From a checkpoint of a small transformer trained on Wikipedia.
Size: width 768, 6 heads of 128, 63.3M parameters.
MLP neurons of a small language model. Each row is named by its layer, matrix (down: output weights) and neuron, and shows model dimensions 672-767. Each number is 200 + 30 x the weight over its row's rms, rounded and kept within 0 to 999.
Before each neuron's rows, "fires before" lists the tokens most often just after its 100 highest values on Wikipedia text that the model never trained on.

fires before: "s"
L5.down175,182,226,206,215,186,185,203,197,205,188,177,216,140,171,166,246,201,217,238,182,202,201,203,181,207,203,224,239,134,228,184,248,162,224,187,183,182,186,230,254,214,174,173,221,192,208,179,265,236,196,197,188,165,179,209,205,158,188,200,227,207,233,230,193,205,203,186,217,202,229,220,191,228,243,196,186,236,175,238,211,202,194,201,220,248,211,179,213,213,183,217,210,196,213,225,269

fires before: ",", " ", "1", "2", "7"
L5.down2298,186,204,224,176,130,226,189,162,212,172,201,203,223,187,221,183,151,235,260,198,213,241,199,186,264,142,186,152,155,164,209,266,238,224,202,185,194,252,227,222,225,206,226,187,146,210,227,157,264,211,245,251,182,235,217,159,174,267,209,225,203,229,160,191,249,198,233,169,189,226,186,232,165,220,168,198,183,241,193,194,178,155,195,114,191,209,227,169,194,200,243,211,235,167,177,242

fires before: "0", "1", "2", "3", "5", "4"
L5.down2894,127,193,214,193,169,241,177,197,201,239,260,175,234,205,228,234,193,140,229,206,225,203,210,264,217,228,231,204,236,194,225,152,215,218,206,197,245,229,216,230,205,137,214,236,187,262,170,222,255,175,219,222,225,203,208,195,231,137,188,194,220,218,220,223,194,197,170,188,183,148,175,208,192,186,223,212,211,207,198,227,170,231,218,192,176,162,195,165,173,160,187,223,195,228,198,182

fires before: " ", " $", "{"
L5.down709,194,167,255,179,175,233,149,211,217,196,199,196,237,190,218,250,162,234,203,192,215,165,177,172,204,179,227,190,217,141,192,177,187,221,217,166,226,207,221,232,178,214,171,164,216,196,256,204,152,228,172,246,258,189,206,181,201,216,210,165,217,171,208,178,171,208,157,226,218,162,167,234,213,209,189,151,158,244,175,197,242,191,198,208,219,244,219,176,154,211,205,214,190,188,186,260

fires before: "1", "2", "3", "8"
L5.down1628,164,224,240,193,200,177,251,170,183,205,202,211,194,199,215,195,169,173,218,172,252,228,221,231,201,150,208,197,204,275,265,177,202,247,201,165,236,218,202,187,218,145,260,205,181,229,151,203,235,233,211,208,187,189,199,137,206,198,242,219,226,209,160,196,213,166,192,168,199,161,191,141,231,200,245,231,209,150,203,220,219,175,156,186,197,207,225,129,207,215,171,191,226,193,226,161

fires before: " ", "2"
L5.down2899,184,171,229,209,251,200,215,196,158,166,186,208,187,196,181,229,207,224,199,213,265,243,203,236,219,217,191,168,178,227,250,171,234,174,217,126,171,249,203,172,201,185,188,171,227,159,248,220,194,226,248,164,217,228,219,169,184,163,141,225,220,197,186,199,198,193,176,223,230,207,198,190,232,242,185,221,216,218,175,196,209,168,258,218,216,180,239,184,176,214,230,222,190,201,209,192

fires before: "-", "\n", "==="
L5.down1649,207,203,156,229,207,232,220,174,179,223,227,222,210,191,171,223,120,221,226,175,226,231,245,202,177,254,230,181,215,240,236,199,202,248,179,206,130,154,196,242,208,229,178,218,132,188,206,182,277,200,164,166,168,214,232,245,202,209,223,220,195,220,236,134,209,170,232,183,240,202,137,167,205,211,141,220,217,199,234,147,210,162,224,198,186,224,220,172,161,193,192,203,197,219,197,155

fires before: "2", "1"
L5.down2248,138,228,262,227,162,212,219,148,226,257,207,255,223,231,183,167,213,205,269,193,175,188,222,167,152,191,256,198,190,213,222,234,217,179,202,198,199,203,232,231,186,144,201,208,201,170,213,191,264,223,170,163,153,174,196,170,171,178,206,203,201,199,173,203,205,152,151,227,205,145,181,224,171,212,212,228,192,207,192,195,209,192,128,221,138,206,155,178,230,157,190,185,157,153,197,163

fires before: "1", "2", "3", "8", "5"
L5.down2093,218,256,199,231,244,193,189,177,173,177,270,191,177,213,124,217,198,211,204,180,196,187,186,171,186,237,199,176,190,160,189,241,140,155,194,216,237,197,219,189,233,195,195,226,173,169,258,157,226,194,206,175,231,168,219,224,240,211,176,217,158,174,217,226,221,204,159,140,206,188,158,182,176,142,236,232,189,192,230,189,170,196,213,244,175,178,202,198,180,177,271,156,216,191,156,219

fires before: " "
L5.down627,200,197,177,214,186,209,189,184,215,198,192,151,237,156,198,224,195,209,141,237,179,190,195,198,215,200,211,212,252,173,212,173,224,229,200,176,189,167,252,125,185,198,181,159,167,188,203,218,163,176,217,154,223,167,212,217,198,173,231,267,242,252,155,142,233,186,232,244,217,272,216,265,145,175,227,141,209,186,198,191,266,190,171,188,236,231,211,225,188,188,253,213,208,178,221,215

fires before: "|", "\n"
L5.down1758,201,245,195,155,221,229,216,161,197,188,213,264,148,160,167,155,165,201,151,234,179,216,209,198,229,271,239,163,193,190,154,199,244,194,177,165,238,182,170,158,219,222,206,166,212,245,180,257,213,190,193,282,206,170,193,232,187,226,276,200,180,221,227,172,211,180,227,248,203,183,257,143,181,164,179,215,210,207,222,158,238,174,212,224,213,200,236,183,178,184,147,196,169,216,243,254

fires before: "|"
L5.down2968,196,224,236,232,240,199,246,181,230,154,190,250,180,256,169,173,170,211,234,245,135,217,202,204,200,225,139,211,149,198,168,194,237,210,223,178,225,219,226,182,211,248,199,199,192,192,190,242,201,192,230,234,288,184,285,224,222,194,268,208,217,164,215,204,209,243,213,231,191,164,190,112,194,206,236,250,180,192,230,219,224,180,197,197,158,201,130,172,213,216,159,157,202,255,138,220

fires before: "1", "2", "6", "7", "3", ":"
L5.down1824,107,174,215,227,168,256,193,211,211,175,245,205,206,205,217,129,148,246,238,180,209,251,181,216,177,227,214,169,242,189,135,218,212,211,195,172,248,158,207,198,141,206,217,201,187,207,221,195,230,178,215,169,208,198,184,199,218,242,202,178,170,153,231,208,190,186,201,202,237,248,212,193,199,206,220,228,197,223,208,185,168,184,159,198,208,241,174,224,176,180,157,226,239,251,219,173

fires before: " ", "2", " December", "1", " August", " July"
L5.down3028,230,188,187,200,211,249,186,220,196,251,159,229,268,171,172,188,245,203,186,193,231,188,215,162,184,196,168,209,277,176,183,216,212,221,177,244,199,179,219,219,107,220,177,184,208,153,149,242,202,206,202,228,162,231,178,114,195,186,245,274,175,228,207,178,226,243,200,216,198,211,189,212,170,256,270,229,187,220,193,157,165,219,236,215,217,273,225,167,223,207,246,193,247,184,171,178

fires before: "-", "\n", " "
L5.down70,230,205,190,166,189,174,194,168,142,193,195,193,202,145,233,216,123,181,209,209,171,181,188,226,171,184,188,225,257,199,169,201,232,158,212,207,161,228,202,181,235,218,171,126,168,173,210,220,239,198,245,192,212,156,196,183,240,174,204,227,166,201,179,163,231,248,188,193,219,187,168,194,226,207,231,218,212,212,171,195,236,151,240,242,174,201,251,154,189,192,216,185,193,219,241,229

fires before: "\n", " He", " Label", " The"
L5.down841,225,244,252,217,215,245,255,210,167,156,177,199,189,200,223,258,184,237,186,224,228,142,231,232,242,236,194,173,206,148,237,177,193,200,168,187,236,178,274,200,158,230,169,259,201,175,209,202,195,216,191,226,202,251,203,224,261,211,177,228,134,182,243,218,223,193,160,209,208,189,211,187,235,194,190,171,198,166,217,168,211,218,190,242,204,213,212,215,197,232,174,229,179,217,225,230

fires before: ".", ",", " of", " in", " at", " on"
L5.down2841,243,221,229,174,236,208,224,214,215,198,186,203,213,215,222,195,184,165,181,237,215,163,211,215,240,175,195,168,163,232,172,199,201,201,210,196,273,290,158,161,191,236,179,240,215,205,244,214,221,169,177,145,240,224,174,261,230,263,162,261,188,226,146,245,177,169,181,195,219,215,175,216,189,232,250,188,208,169,187,254,171,182,185,143,241,218,215,284,222,196,217,181,210,178,192,186

fires before: "s", " to"
L5.down2511,175,233,174,216,184,214,224,244,292,166,255,172,186,205,195,262,134,206,187,191,195,198,182,104,170,205,212,158,170,232,141,238,218,223,137,170,179,265,159,189,217,189,143,200,205,191,204,167,211,224,131,194,192,229,242,152,173,164,212,191,175,205,211,223,158,154,195,215,254,162,227,184,235,242,200,207,197,195,200,172,185,193,181,199,153,192,205,253,227,196,189,255,168,178,264,185

fires before: "-", " ", "\n", "0"
L5.down2551,209,204,173,186,197,175,241,211,224,196,226,189,217,211,190,205,124,166,230,214,226,181,181,189,219,181,221,218,217,176,206,185,151,166,160,227,193,202,192,196,226,133,182,188,172,159,218,207,187,208,225,254,185,174,188,230,211,225,230,189,183,216,164,183,221,149,222,196,177,230,187,181,190,199,189,198,203,210,202,230,185,192,204,190,221,223,238,181,241,224,212,251,186,226,283,245

fires before: "1", "2", "3"
L5.down188,226,208,216,258,179,206,199,172,182,209,192,255,155,169,188,181,163,163,197,204,154,248,156,240,211,186,195,161,209,197,226,271,211,208,202,261,204,215,175,195,250,204,245,223,204,216,228,173,225,186,185,211,205,198,168,260,230,247,216,216,185,207,201,127,231,214,195,179,236,201,198,167,238,175,225,171,188,230,201,189,169,214,237,221,259,166,161,198,164,233,193,232,206,208,161,200

fires before: "0", "1", "3", "2", "4"
L5.down1635,214,232,163,215,274,226,187,185,146,233,282,141,163,203,149,190,220,171,190,176,267,188,161,208,265,166,150,228,229,183,279,180,255,197,202,245,196,197,205,165,176,170,134,184,174,208,185,193,210,179,216,187,173,181,195,220,260,209,218,180,204,185,223,215,192,227,184,207,195,215,188,178,183,181,165,224,214,143,212,177,175,218,221,141,180,186,208,154,245,163,234,161,170,217,230,199

fires before: " "
L5.down2709,191,151,174,197,183,197,176,279,229,153,148,207,262,180,186,190,227,211,184,140,241,180,251,176,204,187,236,226,221,231,196,185,215,224,234,149,130,222,174,175,205,183,112,217,199,188,181,163,176,188,162,218,233,244,182,207,208,170,212,216,225,240,196,168,196,188,215,234,227,230,168,186,229,212,172,239,180,173,207,220,188,168,153,144,227,214,207,163,120,201,212,199,145,183,226,185

fires before: "0", "5", "2", "1", "3"
L5.down754,269,171,190,209,173,225,195,199,197,247,198,190,254,230,172,199,208,226,203,212,216,215,148,185,171,202,169,207,180,228,214,220,254,158,193,288,233,162,224,221,135,171,226,186,161,218,199,210,187,202,213,191,221,135,229,202,265,182,187,164,227,209,196,142,230,270,195,161,225,188,166,172,208,176,244,219,173,203,206,218,211,229,238,148,255,208,201,270,185,139,244,173,275,160,240,236

fires before: "0", "1", "2"
L5.down1484,186,197,242,212,265,171,219,179,219,132,237,201,188,217,183,181,137,188,213,215,226,136,161,240,218,200,252,230,228,177,214,174,202,195,150,190,235,189,246,266,199,220,188,151,254,184,197,176,203,190,212,204,222,170,223,168,144,208,218,194,175,180,200,156,191,162,163,256,220,214,219,157,232,222,215,194,161,199,229,170,195,178,142,203,183,197,236,215,131,155,238,198,208,125,194,185

fires before: "\n"
L5.down3057,187,190,186,202,212,234,224,138,215,217,184,166,252,195,159,169,197,235,186,160,208,192,214,219,184,231,209,152,156,200,257,176,207,224,196,235,163,191,227,146,186,165,151,163,224,203,152,211,212,165,190,189,220,237,173,173,257,200,130,209,196,189,235,182,170,190,201,192,242,222,185,203,175,198,252,216,218,177,180,192,159,168,183,283,202,231,231,212,81,193,174,221,167,228,226,186

fires before: " |", "\n", " ", "–"
L5.down855,184,204,210,169,208,231,213,228,156,243,195,221,227,148,212,198,174,244,212,192,226,226,251,187,217,179,162,217,215,235,198,261,238,245,197,241,223,218,186,170,179,230,183,163,165,142,189,157,198,198,259,191,162,195,173,192,252,212,207,178,230,240,216,229,184,220,168,254,138,232,171,146,242,239,261,250,227,262,145,185,197,220,219,233,225,156,209,212,234,207,244,178,157,193,191,212

fires before: " in", " on", " by", " to", " at", "."
L5.down2991,169,162,184,166,216,195,171,187,175,215,207,223,221,231,236,177,203,217,185,209,230,183,175,201,214,194,150,221,205,183,163,181,215,207,189,201,177,204,232,182,179,193,203,257,170,211,203,209,216,258,157,183,244,199,197,215,200,225,188,184,175,141,187,173,201,182,175,191,134,200,203,241,179,221,248,213,263,210,188,211,242,167,183,172,169,171,202,215,189,199,233,196,186,197,175,270

fires before: "2", "1", "3"
L5.down2486,224,174,181,191,190,201,232,130,201,229,253,182,173,221,152,224,190,188,207,194,179,214,206,242,180,147,184,231,159,209,222,187,210,179,229,181,186,173,149,219,186,125,207,171,194,164,245,224,211,208,110,177,213,217,178,214,189,211,213,235,172,198,206,111,196,211,244,153,222,159,164,148,172,216,200,215,208,198,181,155,227,177,153,139,209,160,181,218,215,179,202,254,220,178,204,210